python train.py --init="normal" --init_std_qkv=0.0179 --init_std_up=0.0179 --grad_clip=1.0
MLP neurons of a small language model. Each row is named by its layer, matrix (up: input weights) and neuron, and shows model dimensions 416-671. Each number is 500 + 40 x the weight over its row's rms, rounded and kept within 0 to 999. Numbers have three digits each.
Before each neuron's rows, "fires on" lists the tokens most often at its 100 highest values on Wikipedia text that the model never trained on.

fires on: " and", ",", "s,"
L3.up2344:539535543554509431450462537482455611576518473510455503466471547454549504490531496450505403536448463515559544489529538542532544486503571518478498479549552487514499547417518547466476478433510535476403513528557547444490547498485491475492501473509450535471504485580508566488507516473506457509522438530498464498510547524480462547444576552543512412510457525476528576547459506445466546554491428505514528422497532573444468541488511551480517527493497487485482478478555562488549481531527479455522553466510475519499454458547411503509490537540543557519533480511537517503488429491478447527486520523504501504466554539570526496474519516466488512482501502489550440494503484548504559570434557384496504476474497513495553455364504480557508428543548510499547492497554456552476557570510405

fires on: " |", " 0", ";"
L3.up543:435428493500493590454545474544477525500491531519433458525469593488466513511525550497493526472508466489486474510511486507505494460527526502417488508443503549503492567541548484504491543489485443464483520493504488557494558452512438428471531432477543462569461500536529505530518418420538515537450514436610487532525519461511505432452502547476464510461536517558570530472525568504446499527481551477475493507541467478515479466478492526461493499470530461503497518518503564582488451483550527527492562518516559517485525529553460533533482456549535489518490515501437468526511544442471509513550536543529462568560517477492503477547421465449513535479471543556420530486435461487496508465426450479582573502443542536476491520507593536467555458453476503544484474426467470535520486483496497

fires on: "\n", ".", " –"
L3.up2814:477447538485513514488529523467491605426537553493540433521559488465471473452450519540472504460521482494461454527412532501465445517490488554517465557416497497485556428468421526432443399497464490475492550531437488526436482500438502509506510476528482436558527513577528534441490513469537574455490480459432438475473462483509532510445519564516528542552485421508486525525432455483476510481472521455585501508502466513508526558524444485576504441433442480487409528500501504536447461484543462461440407548544546529500529473545500499576430574518522533503452506487494581496468546463493470454508476536420469497548474528499557530455515537463517493429520493474501469497427520498516486533500508538586494446447498476527470479516416474541464499518483500543428502455444524437454525537550545

fires on: "r", "O"
L3.up237:613527511492488414446486478495572430574499524448534532473520492551465544499567501443483482462412535551493514450524533487487482503469432510578462544494504509499536496465449525444454472452501531493504533525510557503480527471394469480541474473522489515517455455469526459531481607475568532510485529404476560464420489487479555519441548503512516473550484513595542406493524514458447505527519581362518519507557509450543511543540442468495543452517489464566504461559491480519498467471484476566510536531494512481446474463482525597503516472495495439455474402542465570555474512530485362484492549533544414518540522540515468462499437538512449473526466502448472476509471545506541507503431517511431540480457554539455455470569572437583527551532469449449483499558490466519469554578543465

fires on: " that", " |", " by", "}", " film"
L3.up2364:540489523474509569473469458445421499500482457566549481479453452486516478494557500516525515468535543563482417465480547503446527404464476525504472531471573481506451533506576533541514471509529470537526524419540423558447431524444539510545524429527522512496480482458483457465465476550510548502566547501445579521467520583509393495504535434482553562522535445444526499481446511507471495429505527437489551429484489481438491494434536465503470515479566486481488497508495509499482530459499531503483530495468498476483487591480487531539462434520459456509556472509509520507520438519546447543509522491541487505490512510522518534520516496559500490511448466431519405456568578486519474588512431474524499480531503441494490517490458533511488522488539449526493519497515543566553493450568461

fires on: " as", " 1", " 0", " |"
L3.up1200:553490522513478475502483490543518393522506500461482488529529446508483488551510486493535545470522522541459535535537534471508409501517492497515427479524525519481447486547428450430500486447464557515508439566456526541516508489434509438452504574516508469550466513539525394480474440555491496492484508481440436448555506475484484477495425445534462572566539450564514550512514531498557479475444562463581518514444513525536504516463538504495476502423520520517466550499546400519510517500579587518589494464493527449476469488499452478492525471588514464414508556448525463490573504516590503535439496475499543489518506549457487483492471483449499485505441465565475513509492480458510489505482458527503553549544476525466526453490451530490478476488497577481427453478534481508445507567491566

fires on: " p", "P", " P", "-p"
L3.up471:571526505422514532504490533499469452500508513471458558551524470514516554537486536469451495505464484514516520463505478471430405511513588500480443485430468478442496537486496488500517514479459434519512514585491468468483470516530555432453602466499489521495508505527526493494516492508473557473471538488461446460477493593426491538566550523494455482465504548531539496509508511513426587518448527502471519457441527504575508497433534553509485469509509511445458416508468510505484480538501478454438481443472480518560456428444516515488506520481505494538539506493483498492494563456549510561528469545465458514434465506520540501527550532481425495557474547552555520558533431487483451459477499515478535462536578523522473592467582508532456544523527556476462534505522515510541486506459556

fires on: "|", " at", " At", " Per", " |", "eb"
L3.up264:496572529517511457539500497631556551585505513548558503490426492565581562575526444470533575504525490453464518427402494531469449508475463472490448547528477469480507529446461448557382520484520425521533485483473469519507499490464549485550532505539543551473475487500508498553573560514521498452505527500517494553427524467511455509505424505461506523467588443467521454490501479474446461517475453477485461550471489537525463498521526570541523538484480522539527517458478507490425531569535486457446399533466554529476435455462547478607561460547529504526506526455586472470535472486610485505567495518457477512527481567551518539484491498461525464430441569534510541483530453475598504455552556548472474558470486507503449406543507503447505590502400483465503467513540493457552533489510508

fires on: " Un", " then", " un", " El", "O", "ol"
L3.up1723:455500570488476527475419553475538491447477497518374458514449555485447477453553515427490483493466563559413491540569455490524428472503477514479499509411466490443447457497461510454471459525534491540437473523484580459539500505490485544511523417429464468492494559513550521468449524516497516460565528479338493487450466557533473503554546556494532481478454572464462515521541467450496455516488493467580516491449540558485485434494543437566448500520480418547537460524476460532569488514476481461447451446602504507526460427483561541524467520508435456573502464465421574560572446498449484540468567562535514490474559483470494495464500527500516534560437489397505560485452517510483520530498465440519543466415521510486535491464459514499561521503477495478469464551540471441521559533430499

fires on: " had", " with", " have", " has", " having", " need"
L3.up2110:558496500439460467519535483476457519490530491478489507465520443503495485532520504466516524441557510533506418480486514449502481448498579525519490487508437462494442502512565510471527484507515492509541485592529449503542549527490497419542514469451494543512521484490472511451460459492573506538492488520540431486521562524478478523516450527439537492541531563600537524508457548523564484536504429493491504483444608549540536518554475531450520558491521521506535522500517472419504556508429436579435491511590449480475466573566459508516537412432483509548614520498573549538513484515532529553547461484541501410547511498518524480566496553487459487537449503454458450552558530499454484472433478496520518442413558486489548478507485491492484495551470519456502538498493550500514493419501487

fires on: " that", " as", ":", " –"
L3.up2450:544453470458458468478496493432408483495485482527445491516572545528522477444472511546459576521494543512482496514520474445421502466635512499478466451490528538491504505481467451513464539476464454483479544488469557499447482509446525443476474553566523560498494556474502499481506532483542513529511481394549459418510549555495495480472505499443511502482512486538439542438469522451486471500526487466451501497466463489450515488416557478501493565566547534550517484463465450424503559515494445508495489437498471492526490490574419456549507491477507504424546560564552532571533510488505479512526497444479468474400420484459470528469541531486424488451470499556451543440496500539489530499455500514450466492479526540537426539577530511465508479469533542405503448465504550586496512545470540

fires on: " |", " With", " directed", " (with", " played"
L3.up558:502469543558485476550475451548503519458527554506515428487465489368471550534584531473511432487454517501519590404530445511466471524479495496583487496490489478490483549566509556508503458578559424495522458519556458537465481489496475525525515462540581437483494522581436492419471532482417474465483472448544554521506588497546425560519488611530501479512511457431509488527499533553507488536458447490578439486466509472512467548470491448457471596456432494459479542508491523596534529477457554505443486459497602515405501474532437505509525429507499472488532494449530498505486447534495455469500532454549506479475543469474437525516493540499464530511529459454478467526488532590472485485423513543532463515476482483453500505443510494516495553516530473525491533446487443519522502498478495

fires on: " |", ";"
L3.up2726:488552539540572525497470481543515506465496547526497489595528450492489495581419513525498545440506500514509531476546496505450561491516472493480465523487439506453487490540549476517470476438507506553521390507484463473391546484479533538497545476446493552466497486434447491435464533502492476530493499476526527451491448466588456549451473460532569454465508464519530535560502466545519518501495387536541497529498478497524478528511544499497477550535381519509537562500508525499482497540503525504481497397485520428425522490531526496541470520444473517422442473487488511477564520501432497485470540528495564498524474497499531497495490484567474507483546491422465517528531466519494485531539490480505500437539527553520544627466426554606433486583467522493435532524521528483500450454489463

fires on: " on", " in", " –", " office", " died", " of"
L3.up432:492471534465431537529480475476460539495471527492530526556563464522507466492467492486577519468531532528515492478452506488445456479495520542588506498458553551475482466387512517553547390576561520556456447510536511480534523465474524528523521516539519435502498499534561509497430439514472498494461468494508485524434504474534501477485529485527538478478587435493526431509475485540528551568552415547449550436453462426458484524538488446522492585446451497476489510490529526518526449529448554484495410506561441525548489473473464504499403521502476487515508469451517579421489476445447443535494447538459442487477505471513578559541518512484493519489449504538519504471454481508534427501528502496471446525532546530546510475491481482555520461474463481382472475501480505548461421431517557

fires on: " of", " the", " Language:", " from"
L3.up464:525530583463493539557492532493436528532563464509424484491484421455547510495442436528494542579541496485479448459555486498535432408508449497448529460507499482432490462502463517516473505457527552462559539456467574420494533433528565556513436453549463483522536516442541392482465462484498499442454491448518499520499522409528530497449494439506493476551510574537515489571488478557525432530479506481520555539557493524505508465486484504469521457398545550562481541567438459490526547454586484529499496445546477561470584504507535545535519484493490404487494475509491561498564398546466473518483516502572453486407522468535418600513425443487503541403432480522560573451504448533492594481532468534501482498477450546513535520481513452536533470522475472452543486520476548516482536493500533

fires on: " |", "\n", "|"
L3.up2471:560444540482508508478491563490555487467587525462477465477508505479447494506520512479490489497484491494470487462518513545535395444451417543530488486515517461477527439492494481482564452571455504530464507496392505503476470544493591491508487551541464458511430496558525467498523569510542475542500486395520452521474527536476484440434492533541467453522546525511443429473498489515489541469499452510557456501565498495443453535499503504462480539530464460526565481419542485497500452517531475481475456553442531471509494500407496530535450536448503503408491474537534586547497555457594511479547540509482474553514532473471495506477487520479457497470484524500478513501502516496545481537566522507447540451523549490441444514528466522542505458495536473494523496466473552496466409546496527

fires on: " |", " and"
L3.up3054:467552553566603536437468475495583444449537570494470435504510550502427493534561592466546590547493482555539491517548556487596515543478503458476550496471542503482497519507472514448483535529481533514460450555526527504489538459553520479488367507483542443527496503505477446632463509493519472491457488476562536458385456537537362498504523473493575434491515580529578517496449472472491486488557483507548493497514411559530473555485493520433414505481552455476570504456553497533532520517526488488500509465568554508450468502522477525538521480500529542445424477509413556488516521575514486523583528532456517477483471511494526464516434536456429492489489452520559496554493457538469427479492472554489485430539502491511533523416494574442545483472504474480537513463481442566558387480526458

fires on: " un", " Un", " Is", "-c", " unc"
L3.up839:463465547547518487377468457460502505566597529515489513531510472462526461481460565543494463514489439562479472495428456531492490500495461510493503501535514558438533478567553537496511493479542488504528528486526519487491498579455484504501540508548550462476422500501463544494402550534436534540488577467494451360550493539560510493439517544522580533476465516440461517517493538499473485505495409467488519515413568514474440499457533549490441461449531490440557469522563484462500438534487514485424482462509591509521513482533569504537516437492504574472512471490457490471481413530467463464484502433470503526516583436486419479511426518534463501509454457383457459509549493522449489527509511413499518411525505549436545400567527574496529529510482512476471519480534476527503451560462508

fires on: " of", " to", " |", " during", " with"
L3.up56:529495565450538529496505461460472488472511516558473431517519553504498494532500465477452509494481462496368457483523536535558456497412482512498500484524511521503521619511538444558412435562543490465399637446463601502517496498502501465495499580547507530469484506481502513537444498455462478505519468537571580500503536484462463432474508483473555479491532466488454545467420557529545497510450502417516559461511516538610441482442494493452521447453545545510487554460495514543485494526493477500490432527536520495491546527511501569446437433492556519486504476470523452549484510523415507442484477491518484583512496567473488458526431479524549539548421481590525540504412461566468494533535526496579466469479519516485498482541517483519535416470480532482511525507491543498485550483499441

fires on: " |", " 0", " "
L3.up1434:505505451486531476437412480512561501472518529548549556504536474461495518498452506565453500537502547501519363596461426478458457484549454469467540489489507530461535500460496513455481501434445533484518514478473537448470584487481530503552519490540589523489513552461591486458478495504503475467481498547403492524462448519568497518478496458481519590469515476453517498448522468496553406535455462515520472452527587476537485495455543510543537425556444526537503502541475518540517482566496535471558497475540501505433537467480491544521470515482457512536548488443464537483514468595537495546491525522535555480471576436420458466481554518463542453477507454439453496494483554543479504563517470497477467485508480520569476425451439496469499535510471547522523508548440461534509496481486541

fires on: " |", " to", " not"
L3.up371:587489514530537519563539554529511496552462532519484487563446475594488530486492461537534472532504554479497493483536504525459481459530535486541469536488489523555473490520448563476475540452486526502542549548474514440529533542485501554510463521464462442419406555475596491478477503578561489500495503556531483510441507587481530451428444550468528504489485508478513478446452560496488463509438509467486478422471534452456505450491493462469530546528511502518488498525592532449528525506500530499445538491466544501549478478502518507521454495540492515442461565493504501543528521484591419513586564480478481492499483506525477528555550519432491467520515396463516473504529490463499463520450496507551497432516586551507572444477564515580495511493499501490517474510513480471562418475489514

fires on: " |", "qu"
L3.up82:512532487556498463424522513556508478429528504503466458446510506482528498519514527517466487565470516444537501570373486515472456587545500493433573528527482508448566586517472494521381484482541502535447508440568501493493502461554441452465475495481523527523469517478474524518553508499550529507518504501517541484467492502487447436494430540452498507427435524500481479467503540527461554559474447518444470496468486552441489537505442568519538508509483513517517548463478479540480557549518513553518449523536490534518479513518493546510426522500386604517500522440558567494513481467438442504492552477479461544467516522479595507513482546579464517489456485534503600518456592557505459531540562479527564589444553468453538518537567556473471510460482542401475436499505466510519494501521495

fires on: " who", "h", "r", "e", "n"
L3.up1784:491481524495487460410505365449468486504478469502475491466446471506472508455500555490462421520476514461503539410426390466542479532510495490509512454499498559517493501423580507519525537447538491446470504562485502500471490530433544518430513515502461434502543509494468473482563583506512502514469571538479525422491503514513474501491509540558473495488475516483514464474485521471463527586530540521517476527492501495551616497524473500519525517542530502502559555539444535469461553509478461514510575520526445503532537486456495553492462520492489443541538456463460501503550491433486418537529485527471542522507457495567487442516519492587474504512500413477458436548481488563525502471533512490503544497492527453407568495523536488533502446510452451541575501572444464572476602563505547

fires on: "|", " until", "\n", " at", " |", " to"
L3.up1353:513455480495503551533476531507601567531531486537523440515530540529521507497450526531506537424551385488499429502449521526448367518411489499532525572509474511457522560412502501562554552543571508466363450545484540565507555505485548468489499506485526464483552554508517469539580482491470519427538523511426506504441512443587410554477492521512461562571513496443530534476498474498434543506481471527522496553516490487501479467526545531474515581473435432519489417507515503524516523482508430481516476539460523504556511483526517548517452498548586533534483481509542530455491508423534496485483498459543405463497526497539482540466462576475444522507514472540574486498390462486515395519473541454542518492521563475509513488513469535511576456474563490535544540539452536534480482528523532

fires on: " –"
L3.up2035:467528482510529530538491511457540508497412571431519494537529494542506485491475461482494473531484445472477454529501495436464432476502546521498533522441538513465523475442593514542464482538529501540530538558530541458509399489445496558578496535519489532487478481464485444484450504400541479471491532502505508511496504441427496504511488512474516517521547423506540492578411463469518488464496495532502473484492526484508502535505511487512493540454445448525527495507459528455547594475521548466557481468552545533587494496548509478548567504502538495417459519501542543508517523453536506487485472472517484513518389451422535543499509532464484515536440501528454544487571537442485484593452553530527607524530556517553503447480521536551434525538540545499459499486547429581498560482533559

fires on: " made", " make", " makes", " making", " |"
L3.up271:506505551477457582534546524490590467467528514465512444456514479492435537485534473456490458407487435467499472459496468452528500518431451505568497536562492452487526459453550501461551513473525465464479478588499452457559521494522561515471574501460490437470486466508467462493543538517513506452418498539458501471502548480416495500466544533501471484586553503498458530436524584550481412538461486420492541506466520539517531448457474444549442492456532492560483556564494512525494449463501500463469515530507558538501502419539588465518485539528522526552517501486482454498516583519530544464544500490569494533392521475491526435478533560514474610509540519462475452489478484497531526478494506458541413496505529447498461579496494509645489506490545515536469487467421515429412437501495488

fires on: " |", " 0"
L3.up3039:517536468542576488551505444342458519528589469535560481482564480510511461511526501583496455482462393495490553566439474472444519533488544555477456389554471490474542539478489473429531523488406503509523501549479441560545501458517530481484457452470513482458538523478480472519498460537466488437497493514471561544490509559491486519516508524560512485533473487444520466490508533531515478544465508503534474558473544544510513511431519496536515471511491484435480495477524502560508515554537456534499589469472466458448496496507572518455487503484473507483535534509536509458541490427525557487515576554520479427568471547480494489447534448520448474527477526586534446485522604463493523497484554478485505505595483511500526505503475531462533500489497561455498510481463467490474558490483521

fires on: " |", " Syrian", "k", "ı"
L3.up170:496505541587493455436475473517562499488506530473566567459486543516583490467532541474516531563526486535541515497478497460464565549489442485488543531467473560476518428561510493510480568514493458457505490478473480527523472448569468542521495483380441474499595512505467508560446432482554483490447519500515448526458479515520476476522511497504481516457483502470515477469522498539477455456485466480539540517598510440548416556450478529492573492499582463515486493542497537517487445546505534464480507562495531528524497521561501528547535442459527561457534551508511536478585471532438549516528539477538421515531595544588456452451491476451465501536503496431468502452495442483441447459503492482487489441567548477449435438539582494556526461477505541490541515418528470460442540496535513

fires on: " |", " 1", " 2", "\n"
L3.up478:467485482414516426478419487475477480496501517484483493523539474453482461447546444492556491506464509486570515480456507496501503496408461526556523398470557521532489505489549535526551492575512468446476455400578444527494472442527564496474535471516450488552485506516445509508476560494574518486526522450438431560443528571574506561486457443500464480503515534516525422545542469419476526449481498470480476529391526514448455465504497553462575467486444517523493554539540506483570479459529527569517498503465536483562505406551439468553506459507463490471416543533563528521515527529481548487545549476547561462509500467503516499478551462503500468480479467455503418456499545533494444486432567494541545494505519529506586522537538496443406441545491494507440512415489573457486484550505543

fires on: " to", "—", " Gas", "i-", "á"
L3.up2297:537483590515534456450480509491530512537524459530482504501500475465534509439561528525519550539483512546546475548462479487487462492498530498527440477504474528461454543571475533479439512497518460532489558559478486434493538486504487526515561469573491472521454619452519355496447513543539582524519513486491501445523517512440504493472572474487548513525537452465465517452512465441464533520478446491473563508525509495449482425500490486484510461476453450521520470516535555540516519486434479413472476460567494487406490461472474495485494473457504516497551566450448475565430553446405480496509543474552470473509486619497517500508464517445401473572516466415493416444513519454460541514478496557487470521465471534542500474515475388565470477545438499480436484480517522515502492505517555

fires on: " al", " Al", " along", " crossed", " close", " off"
L3.up1220:538527497438504581434512496416503510551498554517469435565478425555521578459484497498502525431467477555516519464505507456502476480510473531466457532492525526488512505515429473445518523488441521466463429537516513462435459435506454504514492529512533510512465543543471467510504481495519545496497577556511523430587440537508510527472514493490473484399470540502485481469509484538472465440468481430518535509535533515504526524537501506415526510518521429426509496536440550482484533457462538461447486543489532463471491453470549599464476480483525442421543488520485500450516493472490488509473521512480547505551561474466458417434506492478511447524497542514520431457444562499464473431509465538509562510551559503500510430499486538472466505487485502437473511513518504514522443481518507

fires on: " of", " Z", "[", ":", "os", "op"
L3.up1475:508469491483518511491476571480501528483521498484507509494537492498470477506509444520578486519515445533467450473507502462497532481476490501539562554481514495537492451549463427461532514555452482516479591542476505489532547507422460510513512514460546512516498562454593496497500517491420468507458533529440472482484508456548534455475463477511491543514494575441523441532444510505563486497532487412494473503529578559555487537538426550474524488499528464469491514486521473446498534558527486489450540550535502507441393551520523483545516482529471506541584440507502561474574623438537511488422507465496537486561485472487483561503517505576490502457496602483491469505489446537517536477542514501538487472540478462459526479494550495462449455458556490514456573542494543572508502534507503

fires on: " –", " in", " into", " to", " through", " Film"
L3.up1383:458497489482548542475517531491542529464482530474432486450476548479449454510518558568483508517538465569513459473458540505502465504465490491481444455509517497473550445415469401554535470432456475556510475535473549496529512464491493494492441465455476505548502527589492494509570499526511458580450462554543513495510461463543541498514503565566494520477599456478443502561499439523547447556506465453484555535526465396532489561535500447514469483469496606454547494487576497463491467489484546500573513582458462570462482522521478480495408529512508484544558485478493491513536497429504476513527498524480587452548564563492488544471528542466447481445516536508472450475493518488555537517582563449507490508515441472507533510519553541598510484506469576474489567489474473522484505488530443

fires on: " al", " of", "ib", " Al", "ab"
L3.up1146:538496451525560497480441485460492521416492527490487466556482385434529392466508577488474551480492492497514495494450532433506438537552553500476442576512508550546509472505472491558509541411444544478492438506544512527569468393522494596511550468439517392465517526526437510542542508493463557484423470488497494436544485506432464567489502492510473440471510451428460480446519497470487509444444491514515444480499532546556499594581445444519498499553546484541407454494518590484461552528477597516511512472481467497502539511469521473551515577523470515452518476532490498568483439473467530464524491537477489527488501519503459537539554527557450559495531448573510512468546527528450421473479528511522505523530507478514424501539490487470466551485509481495513556492511477521496443521458531

fires on: " American", " States", " produced", " US"
L3.up997:515569393547559489461498459474443551556488514526414557526474514528536504528563453495449422421470503523510489530523533482512504528447489474510441437511524515559466567566590494496537504448449510487485530513492536552440510539503475517485460560521452547549452514467520510466489499482539521420519502481440516492556491510420499499544474497458451493447512508518445413524528439440533494457491551528513503426547492427473545506460506506550525545502549519533457470491510542548507479480509519491495494502450522537488522539476489473365479406499492479509457563502552508468536497510527476523531543522548506511490491453496527483532505550489409517489539550469479552534468451480482487583512537494469497532481559494565574556513512454517499534557484522508523529478438493501519517458519504

fires on: " that", " as", ":", " of", " near", " because"
L3.up236:580471514464444532459457574566492588574572511532498487501505532498542575407491477445477517516504511522513540483440487518483438513515493486560511536549510485521459492466450524472526433477468554514460497500498573506523494486432515496525585523481556476499483504494443568526504485511411440450539463488534560494527467412528461483509450558518534528521541549493430487474511493452552491520403538479412511483526483475509471553477484511525512481472488498461526528514409454486462445490584558515537492552475478490480515545488523521498547486487416503508472531450490471571501486478539455401462563505547495485489510535537477515512506564472462516534547485459431525530473460456533510512494481598456463561468497478484496466456536482548518499528548527471465537492485466499549437464454575

fires on: " |", " of", " with", " (with", "g", " for"
L3.up2911:468466498463563571617455517533485501416516554530441489591586494556559458464511453492544545465544486534495461437498490533447491501442581559511572533454469561562464508521485540481497466572558522482470463495508472506512439518494479536514479443474551528486515529540458461436455435468529506553500538485448530544512451549495454515487509433530550550453508502492568521555605478494496510519459450478529450489537452496475475519479453517434470587469479513530459484483509474473505448464509482527460510490495530479495507525505540473493498501489473497527582483420526537474497491493534481534444537511546533479543475518432495463572476527453438512473465523493509478541544470519543539530506481505532505506450437498524531479482503488555534544519563555505517541500456494501558566561445551

fires on: " |", "–", " m"
L3.up181:465507521508461469461547497476471483488452497531429539522501427534533466456493487512490479549501511501513546566482432487516467466536502495523509502509567526489570472514507504502428499430550562497532497520491467507465511594496410480562557469540541492581511471440416547483495488503528531469518509497485455494507521481434534497512494504547450506470569528476570513481465555495447518442464507510425528391494497514491420495456515509492535525504501523466490434474541503494468459478521555571502475459517491481472504536495426511520467475532508486481512463484466499528466455532537477527486557467553476411585512478459449472524522462516508515475480530462474557478486551471499556459562446604553489500492475541537443508490500493556469530441420475526504516445463503445530506549473433

fires on: " of", " from", "|"
L3.up2174:475492535467526515509493556568499580529527550484475491472477566527532518463484542452553538560513482560454494467487549477444481484483510476500546457416511477506457490518491512514522513527572530531542519488507524551592477478471503453484526549498505454515505558469541450475465539529455481463427545475456518423563527425464478521447544536507501469542512521523535496531415465550463521499466500514485517488441475526577518495464484524415459444462518482549517509480515555541564543452520451494467525601488575559449529554531509495513486500540449403540567465439516553517498505427513509511414545471516477559497485550528454564461477532539517484445461564479463520526482431504492516411476501505472483579528448559512443527532560473479510524545497467475492508449565441413515501539487511

fires on: " |", "\n", " but", "E", "é"
L3.up1549:466458563462553427547501501483522531489479476508442523482488513543530481526512539494521502428502407371536483515465530479509473385516458523561503479376483556452494537591457528501471451455466491400515492555582538532548527505534440488466483469397497510514502549527521543542492431464556470470524464499581524487490525496441501522547424571447541408530425447460503535467419457561442525454477519486518490527517516556522457527543576480548511466528540476483559500529475522561520483561545393561556542456499508538535527496490490488515519534532487537544505447473428555464561532485480498521459555574528516512452543507453569565550501498481483434504513584555482491516522481515570435509531507504433522517469474522472539491497520553576492460542493451420448514524452542513472485430538512

fires on: " of", " two", " in", " the"
L3.up1267:556536477505548502541446419509542470510531427537524473501579567560512519494455529513486530446568546482484510507557524401464433542394479533514545481549586472495520491525473524497497482510554455491501503513508519509477560502510503433484512451494520502507486464471537507534449509474508492571460466518528503496532511415484464488521528378546463511480534459512510511485452450519515547545506477434543558478500463536482499506495537453414505519475505577432489492539550564486487517496484607547449489522522536489586572483507542450508489512451446551440534517558497552512516512471523469489502464464486541509441542532515473482573490466524510468493471577497553424512480484427556533500512501479497460443458521497543485540477526511474557502540556518447478519526526472493501459557506506

fires on: " of", " |"
L3.up2037:527496526421482494549464537496530502517495487451507440503472500456464477390494473467449489480476474516476469507539497484440490553489516558448554473565463499472490514496432423471494492481470551501498477550510448445517464450551540452581525541429480496483445546549544453456473584501583499482470473566515487464505507529568516491477553455568524461535470559491524474571471491537497536522487501477463443434493611507485527381503578441527474435490515533517451493458545490490536458554519493481529500456503597530416537586530484501475450527509458477454477543471520517493426508514524568442556509563499504452527507585458510439513501480611528547458429489492556434514451509460511515541470445588524553458496495481498425600493451520472459497510443473529584459432510503592499468490514579

fires on: "a", "o", "i", "oya", "\""
L3.up1351:463543469460488544534522476481505564551510454537494569508574481450490453492533494466540488424470486464508437527533497557453469405446503473456548500460523468552466402497514460427532532447482544576490508465487469434464492513513506434540578574522498479457486529502480477508473503530582516548472597492524510495431443451540534489511571561475468481530483541481458468462524453502542494507531500477573481433534527447493481457452547490495492487548475395459500490512456466534515542459510459487498561557513490411442552513492524496541496494566478539512523455489501472557496512477462443500507518448480508484538446460528508520509532530446443473491491524515540490479501458448548409475520509440534509448458518528561522460521456511482529464496506410437468588574473447513507491441481486

fires on: "h", "r", "l", "ch", "g", "b"
L3.up3048:544491528512548487428474464443436545498481515525487394489533454482464495510473527494493502468467486503459462528483538424486486445449535518459555515459550530471501528463454554449562488463472532541524497426548501498501502536468487550447480459501505471536431462531517495479516530544456470511518524465540517475488509556505514557401518444485417546491507503520531461554480518493503537580419452444439470516470502448462488455470421528493530517444570564546534547499462508506527502425488473465447572545550470461557497484429496471523528534459500552519455489563470497532495507573513452519526525497509498480508481508477463523468483469512517496413427499467575512535506541508508615487538434454505563468528556478471429467405549468460467493586528494506485534499424488451482474482484570

fires on: " –", " in", " to", " railway", " of"
L3.up2451:493536484480518436407484501526411542455480551490426476533503468561526483566466508456503533439542491485446452482492495511436528452475493473519451475500524451446532485521527512542508509421550462576491491561485534509509503488488448537491456481489506581537545525547481465534547457484578488487606495525461468526522600443445519529526532503464488573479478476480437468469472467474492507509494549544479498495571480525503501533563450530478554498508582536412493461499451521595526481500556491500523523535461424497524580610504503479483537442457476493485527532514514571507511518522410525518540507553497517482569540542484510533532557503470510467449487497378464554456484414504485517524533532562515495494556407463457562490446475563500514529536473474502488509536443441468474511512545491

fires on: "e", "a", "s", "o", "es", "ia"
L3.up855:505522511555557623548516524488453526556463455532546484451536485469476457498523420458600484482399506455571497505542490491524455478546553477531533515496484428469550533497490453554563531517500408479461485554426450429553475532571508482540519517458493474518535472422451490475465541501482568523467481524580547551525479512537433443448494464478507472512531511538492501419510544477514486484488515474471500480531437502442473543521549483519466495522469565470522522496407556464470551505569511496521489539489463538575551483560490499568473465521476514506499514422484432444554516518455418511482466515501482503447580467524589442423505525500547437513449463529483524485527527536526516466469518384511546471452541552494526449543461499520520414512461460428553490518491483447537457488448589

fires on: " |", " #", " No.", ":"
L3.up1178:513551541489458520513550548526527466508524516465527476486494446490471468484488484496433544533539506503501577558414509551559521526468475479387440525498516570400468527488471503497448461435472561515514544496478464566460524484442500476530477511404447563545516543420445486470532484516535536513508476526460501468500480496407497529478475513458448530526572546478533516481547576504493580574493489474439519565517493577574452551502500547529501488450464447494508552448509607572429486543549423517520515513427518433486498492565520414459466501502529515551438527524432540543441487465564517472519444490510452520533442468520532463506461477507515430401482454501504485488483512537497500471480510533513476481565563530511485495539499491484514481540414447504413579543509482540495459495536507